MLP neurons of a small language model. Each row is named by its layer, matrix (down: output weights) and neuron, and shows model dimensions 208-271. Each number is 200 + 30 x the weight over its row's rms, rounded and kept within 0 to 999.
After each neuron's rows, "fires before" lists the tokens most often just after its 100 highest values on Wikipedia text that the model never trained on.

L4.down51,195,190,160,182,191,210,178,185,207,207,219,209,205,211,172,203,226,172,158,194,204,264,171,210,195,194,234,214,158,196,184,133,215,155,191,212,192,157,265,240,258,256,210,171,173,212,215,224,179,227,176,170,200,212,192,213,223,220,195,219,162,219,199,239
fires before: "0", "1", "3", "2", "5"

L8.down898,234,212,234,219,211,187,175,160,142,206,226,153,210,234,207,185,230,187,183,199,227,212,165,227,194,194,196,196,172,168,177,234,242,201,166,243,179,212,167,154,237,203,195,130,189,209,206,162,257,197,199,218,221,171,217,236,261,127,158,238,244,211,195,163
fires before: "\n", " ", " |"

L6.down835,258,232,194,160,219,148,170,167,243,219,254,260,224,163,190,206,133,166,168,222,185,220,211,180,183,225,198,235,196,180,198,183,170,181,232,199,197,214,205,163,192,185,140,192,177,220,184,228,186,186,211,189,220,175,205,235,209,157,186,165,226,175,179,170
fires before: "|", "\n", " "

L8.down828,202,217,226,224,191,225,177,246,176,207,175,204,218,206,218,223,181,223,173,145,183,221,189,205,219,240,167,234,199,222,170,282,218,238,222,257,233,218,181,246,202,181,208,239,192,205,204,175,212,203,161,206,239,190,210,198,170,225,159,157,246,196,223,246
fires before: ",", ".", " and", " was", " is"

L8.down175,179,241,212,148,194,198,273,182,189,233,229,209,225,201,207,176,184,206,203,139,179,183,211,204,224,174,189,201,189,185,215,169,195,190,222,192,211,172,185,184,177,183,165,176,182,151,200,233,159,205,244,250,198,213,179,188,188,182,154,141,209,245,173,223
fires before: " ", "s"

L4.down223,216,229,232,162,145,203,235,194,213,210,121,213,233,191,206,247,195,150,199,163,158,226,176,215,207,236,193,184,236,164,242,221,174,219,212,261,180,174,213,237,174,200,221,224,184,219,186,217,169,190,202,143,235,176,215,165,216,243,159,231,167,173,177,224
fires before: " ", ".", ",", " the", " he"

L8.down1114,207,154,234,188,217,173,237,214,171,162,233,177,236,226,132,199,193,207,153,204,210,143,196,202,215,230,245,223,225,208,185,170,159,140,201,197,175,263,236,178,220,171,213,212,176,164,182,202,222,213,175,204,222,152,220,209,198,228,217,175,195,182,190,258
fires before: "4", "3", "1", "2", "5", "9"

L6.down335,202,179,133,211,182,185,192,154,184,209,176,217,182,196,215,255,171,225,199,171,151,264,266,241,202,232,230,200,212,179,235,192,196,214,232,130,227,158,226,214,172,239,141,199,191,188,197,214,235,183,231,229,218,205,179,189,243,184,230,186,218,182,214,190
fires before: "1", "0", "8", "2", "7", "9"

L8.down96,225,186,133,176,170,201,238,257,202,180,185,188,187,160,188,209,212,229,157,263,220,164,241,147,214,250,203,131,225,212,214,190,182,168,185,240,169,164,212,259,201,233,182,202,212,228,213,210,245,232,194,187,205,165,218,138,179,216,181,256,230,221,198,161
fires before: " |", " (", " ", ";"

L4.down44,156,175,160,236,158,292,175,199,179,182,195,177,205,235,223,149,162,195,226,225,221,235,150,245,217,213,171,226,220,169,214,209,204,195,214,183,170,208,214,217,223,214,205,256,145,216,174,175,195,193,229,210,182,169,225,219,199,244,209,185,231,190,212,225
fires before: "2", "1", "3", "6", "8", "7"

L4.down1033,193,165,182,166,246,218,219,201,264,177,195,151,179,206,135,240,197,225,207,224,240,208,214,221,199,193,167,176,175,203,230,182,141,227,165,141,203,223,264,192,229,192,183,200,197,161,206,163,165,205,163,219,245,139,221,218,181,208,200,202,184,218,191,201
fires before: "1", "2", "4", "3", "5"

L4.down128,226,223,180,206,193,205,276,212,100,202,231,210,176,137,197,237,152,192,164,177,161,190,223,184,225,222,217,186,146,229,181,154,241,146,191,210,224,204,222,206,197,224,165,208,224,200,154,209,188,207,164,243,209,203,181,176,251,152,160,192,185,185,180,178
fires before: " ", " running", " Ham"

L6.down617,181,158,206,202,182,263,168,192,190,192,194,127,249,192,179,223,225,221,218,196,243,163,209,157,174,205,188,229,203,167,140,197,156,167,213,219,207,210,150,191,156,206,152,190,150,257,165,129,155,193,205,189,242,204,183,189,196,167,221,189,182,240,233,161
fires before: "9", "7", "1", "8", "5"

L6.down1108,196,187,205,232,216,187,127,187,209,203,220,203,166,193,223,269,168,173,223,169,213,196,179,243,169,216,134,172,244,178,201,195,178,130,192,189,192,258,192,210,192,171,197,152,158,186,137,208,180,240,190,213,194,206,203,200,243,177,185,182,237,214,189,192
fires before: "-", "\n", "|", " ", " |", ","

L2.down788,217,182,211,202,231,210,231,224,177,199,173,227,212,221,190,197,165,191,227,225,161,185,217,188,159,129,198,228,234,235,213,152,196,234,242,214,261,204,194,212,200,210,251,181,245,254,247,202,232,243,187,192,227,217,171,199,189,213,215,201,195,222,197,252
fires before: " |", ".", "0", ",", "8"

L6.down646,224,217,193,208,177,268,213,258,202,180,207,205,132,199,307,204,192,177,217,226,204,243,198,170,199,196,206,130,192,212,261,175,232,222,171,186,206,146,163,209,141,190,176,219,202,184,183,180,191,230,205,180,219,189,230,270,207,218,181,167,230,140,151,185
fires before: " |", "%", "0", "4", "5"

L6.down988,196,163,223,169,186,222,172,215,223,187,228,207,239,239,182,232,180,160,221,213,217,146,181,187,217,204,137,193,182,154,211,259,186,153,250,174,219,211,199,221,230,216,231,213,118,154,200,201,195,192,160,168,174,219,176,263,188,213,167,160,204,196,209,216
fires before: "9", "8", "1", "6", "2", "7"

L8.down980,235,171,151,185,171,205,259,255,171,167,205,157,205,193,193,132,232,238,177,193,239,200,154,195,217,245,255,198,171,178,198,159,172,164,170,215,231,216,223,230,229,197,201,206,201,225,243,221,201,237,223,172,204,199,191,234,205,217,186,205,228,170,184,154
fires before: "1", "4", "6", "3", "5"

L4.down175,217,226,189,220,188,222,165,245,165,236,206,178,196,215,216,227,178,226,196,189,211,174,182,191,187,207,180,243,229,204,207,182,255,163,254,192,229,215,185,133,195,215,196,173,204,241,173,208,218,242,193,226,228,190,177,223,269,156,202,191,260,243,194,205
fires before: " ", "\n"

L4.down236,221,220,205,223,209,237,209,187,175,212,194,219,200,203,245,252,193,167,174,147,172,201,168,230,139,176,188,175,183,234,209,144,113,211,220,187,179,226,188,156,178,225,253,173,241,242,194,197,147,171,194,209,189,246,219,136,169,189,234,254,179,194,180,188
fires before: " ", "\n", "9"

L2.down1036,205,245,210,199,194,196,210,239,214,196,141,203,204,211,167,232,233,241,239,179,200,217,191,194,215,206,250,236,203,245,157,201,201,147,244,202,187,221,223,274,197,210,211,205,132,211,179,199,188,194,254,220,216,184,191,181,236,200,152,201,198,214,182,218
fires before: ",", ".", " and", " (", ")"

L4.down606,206,242,223,217,165,218,221,227,166,183,205,200,202,241,202,204,179,206,168,240,178,132,220,211,240,167,200,172,226,227,242,171,180,175,213,227,258,218,207,166,169,176,212,211,209,211,185,181,209,241,159,198,213,210,178,232,239,195,212,201,203,261,172,202
fires before: " |", "\n", " "

L6.down671,201,211,169,194,182,190,186,197,179,173,184,282,195,205,207,193,194,214,200,193,178,261,149,187,134,251,206,191,187,187,209,136,176,251,183,169,159,176,212,198,182,184,216,194,183,183,201,253,222,146,202,199,227,192,192,209,220,192,245,184,203,226,180,203
fires before: "2", "-", "1", "3"

L4.down861,218,187,226,247,234,200,209,176,199,165,165,204,196,195,184,192,195,207,111,266,182,232,202,182,204,202,193,193,208,211,237,183,230,243,217,210,203,117,174,216,129,177,214,209,263,270,197,161,209,213,169,244,191,191,239,207,218,153,227,238,219,187,214,179
fires before: "s", " |"

L8.down785,182,175,216,216,208,176,160,222,175,181,186,216,183,224,164,200,239,192,192,204,231,240,255,179,195,205,221,255,152,281,186,172,179,210,177,180,216,255,209,184,224,176,227,163,163,162,210,152,220,190,171,170,177,146,164,221,219,184,169,133,156,216,144,201
fires before: "4", "3", "1", "6", "2"

L4.down595,192,251,180,201,204,204,212,218,185,144,213,235,291,205,180,247,205,170,137,210,169,200,200,183,213,181,198,167,191,241,209,131,179,152,176,318,199,184,173,200,178,216,219,273,195,191,227,229,193,214,195,200,248,192,167,145,202,238,181,207,197,235,179,193
fires before: " |", "–", ":", "′", " ("

L6.down307,138,218,199,135,180,232,201,166,216,173,187,212,152,196,202,182,210,143,167,226,205,201,166,185,242,173,212,203,211,195,271,177,189,224,184,127,175,194,205,204,210,203,172,224,188,214,214,176,160,144,208,206,250,205,166,210,189,161,206,206,204,213,199,169
fires before: " the", "1", "2", "3", " "

L4.down561,190,163,211,240,199,206,157,233,198,139,231,186,215,176,256,207,198,148,213,233,229,216,211,184,200,178,152,156,188,234,230,148,217,175,210,169,224,214,212,229,169,217,198,169,253,218,172,197,164,217,177,230,183,198,155,154,235,230,220,202,167,180,140,185
fires before: "-", "|", "\n", " ", "1"

L8.down576,196,183,216,184,202,217,210,182,155,190,207,194,209,230,227,259,258,237,176,178,226,212,229,186,187,157,209,249,214,223,152,158,240,190,198,153,199,157,195,212,239,204,130,248,203,166,212,216,199,264,227,223,202,192,194,224,164,204,215,204,161,224,204,158
fires before: "3", "4", "2", "5"

L8.down554,189,207,213,208,213,187,214,191,204,239,225,152,223,220,223,218,264,220,170,220,172,176,190,193,180,226,185,234,203,184,191,227,230,205,226,200,214,172,188,231,193,236,216,204,187,201,190,197,242,237,190,231,208,142,225,161,147,243,186,218,208,224,209,166
fires before: ",", ".", " and", " |"

L4.down161,243,203,167,170,248,227,256,207,192,163,264,194,272,157,211,235,198,234,153,142,184,167,195,167,220,195,246,225,167,221,201,214,184,122,187,208,187,195,188,188,197,263,175,198,223,164,180,258,133,165,201,193,246,202,204,162,222,223,190,189,249,267,193,158
fires before: " ", "\n", "J", " check"

L8.down565,217,147,270,158,132,215,190,194,180,142,236,211,186,191,187,205,257,196,175,222,175,160,225,237,191,215,180,190,252,227,175,215,187,193,239,230,191,197,158,209,215,138,201,171,177,156,206,231,166,207,194,191,184,225,226,228,270,205,234,182,163,234,213,234
fires before: "1", "9", "7", "8", " |", "6"

L4.down692,185,183,187,188,228,140,178,221,224,171,180,204,190,216,192,157,167,241,261,266,154,189,241,235,148,222,251,206,153,261,231,141,163,163,213,183,212,235,148,159,223,140,143,240,181,188,216,200,189,229,220,200,266,198,187,218,229,123,198,193,229,198,204,200
fires before: " ", "\n", " W"

L2.down529,177,156,253,189,190,217,136,221,249,181,196,209,235,219,203,157,211,218,178,213,224,222,196,160,223,155,196,214,194,161,229,151,202,194,203,222,228,212,231,111,204,218,194,233,179,168,217,195,204,203,229,222,195,202,229,183,229,242,215,161,234,189,130,201
fires before: " ", "\n", " −"

L6.down41,224,175,186,259,195,166,174,179,204,239,190,199,209,185,233,205,191,202,176,196,218,170,210,147,198,164,206,266,189,195,226,194,207,194,181,183,204,188,207,188,245,236,164,184,237,224,161,188,200,249,217,210,189,201,197,233,215,183,181,187,209,204,169,219
fires before: " ", " US", " $"

L8.down523,230,221,216,212,175,154,172,242,208,205,197,220,184,259,188,193,172,218,163,209,178,207,190,188,159,225,203,199,215,206,217,154,204,191,239,233,195,127,245,250,232,189,230,236,219,217,202,213,183,185,236,246,177,204,219,240,177,143,227,138,192,243,227,129
fires before: " |", ".", ")", "%"

L4.down360,226,215,183,153,226,168,167,189,186,226,172,208,222,201,178,193,118,201,295,214,146,212,191,149,130,224,158,214,161,270,236,153,206,254,212,158,213,210,203,214,199,231,188,162,230,195,173,246,161,201,187,204,208,205,227,255,106,172,206,244,221,199,206,185
fires before: "6", "0", "2", "3", "1", "4"

L4.down473,134,169,218,243,196,216,175,196,141,211,177,153,148,158,223,245,219,182,215,192,234,188,288,224,184,165,214,197,206,184,220,203,207,158,214,241,229,177,165,223,207,225,165,232,209,228,148,202,163,246,230,241,191,155,153,195,182,160,239,253,171,147,234,223
fires before: "0", "9", "5", "2", "6", "7"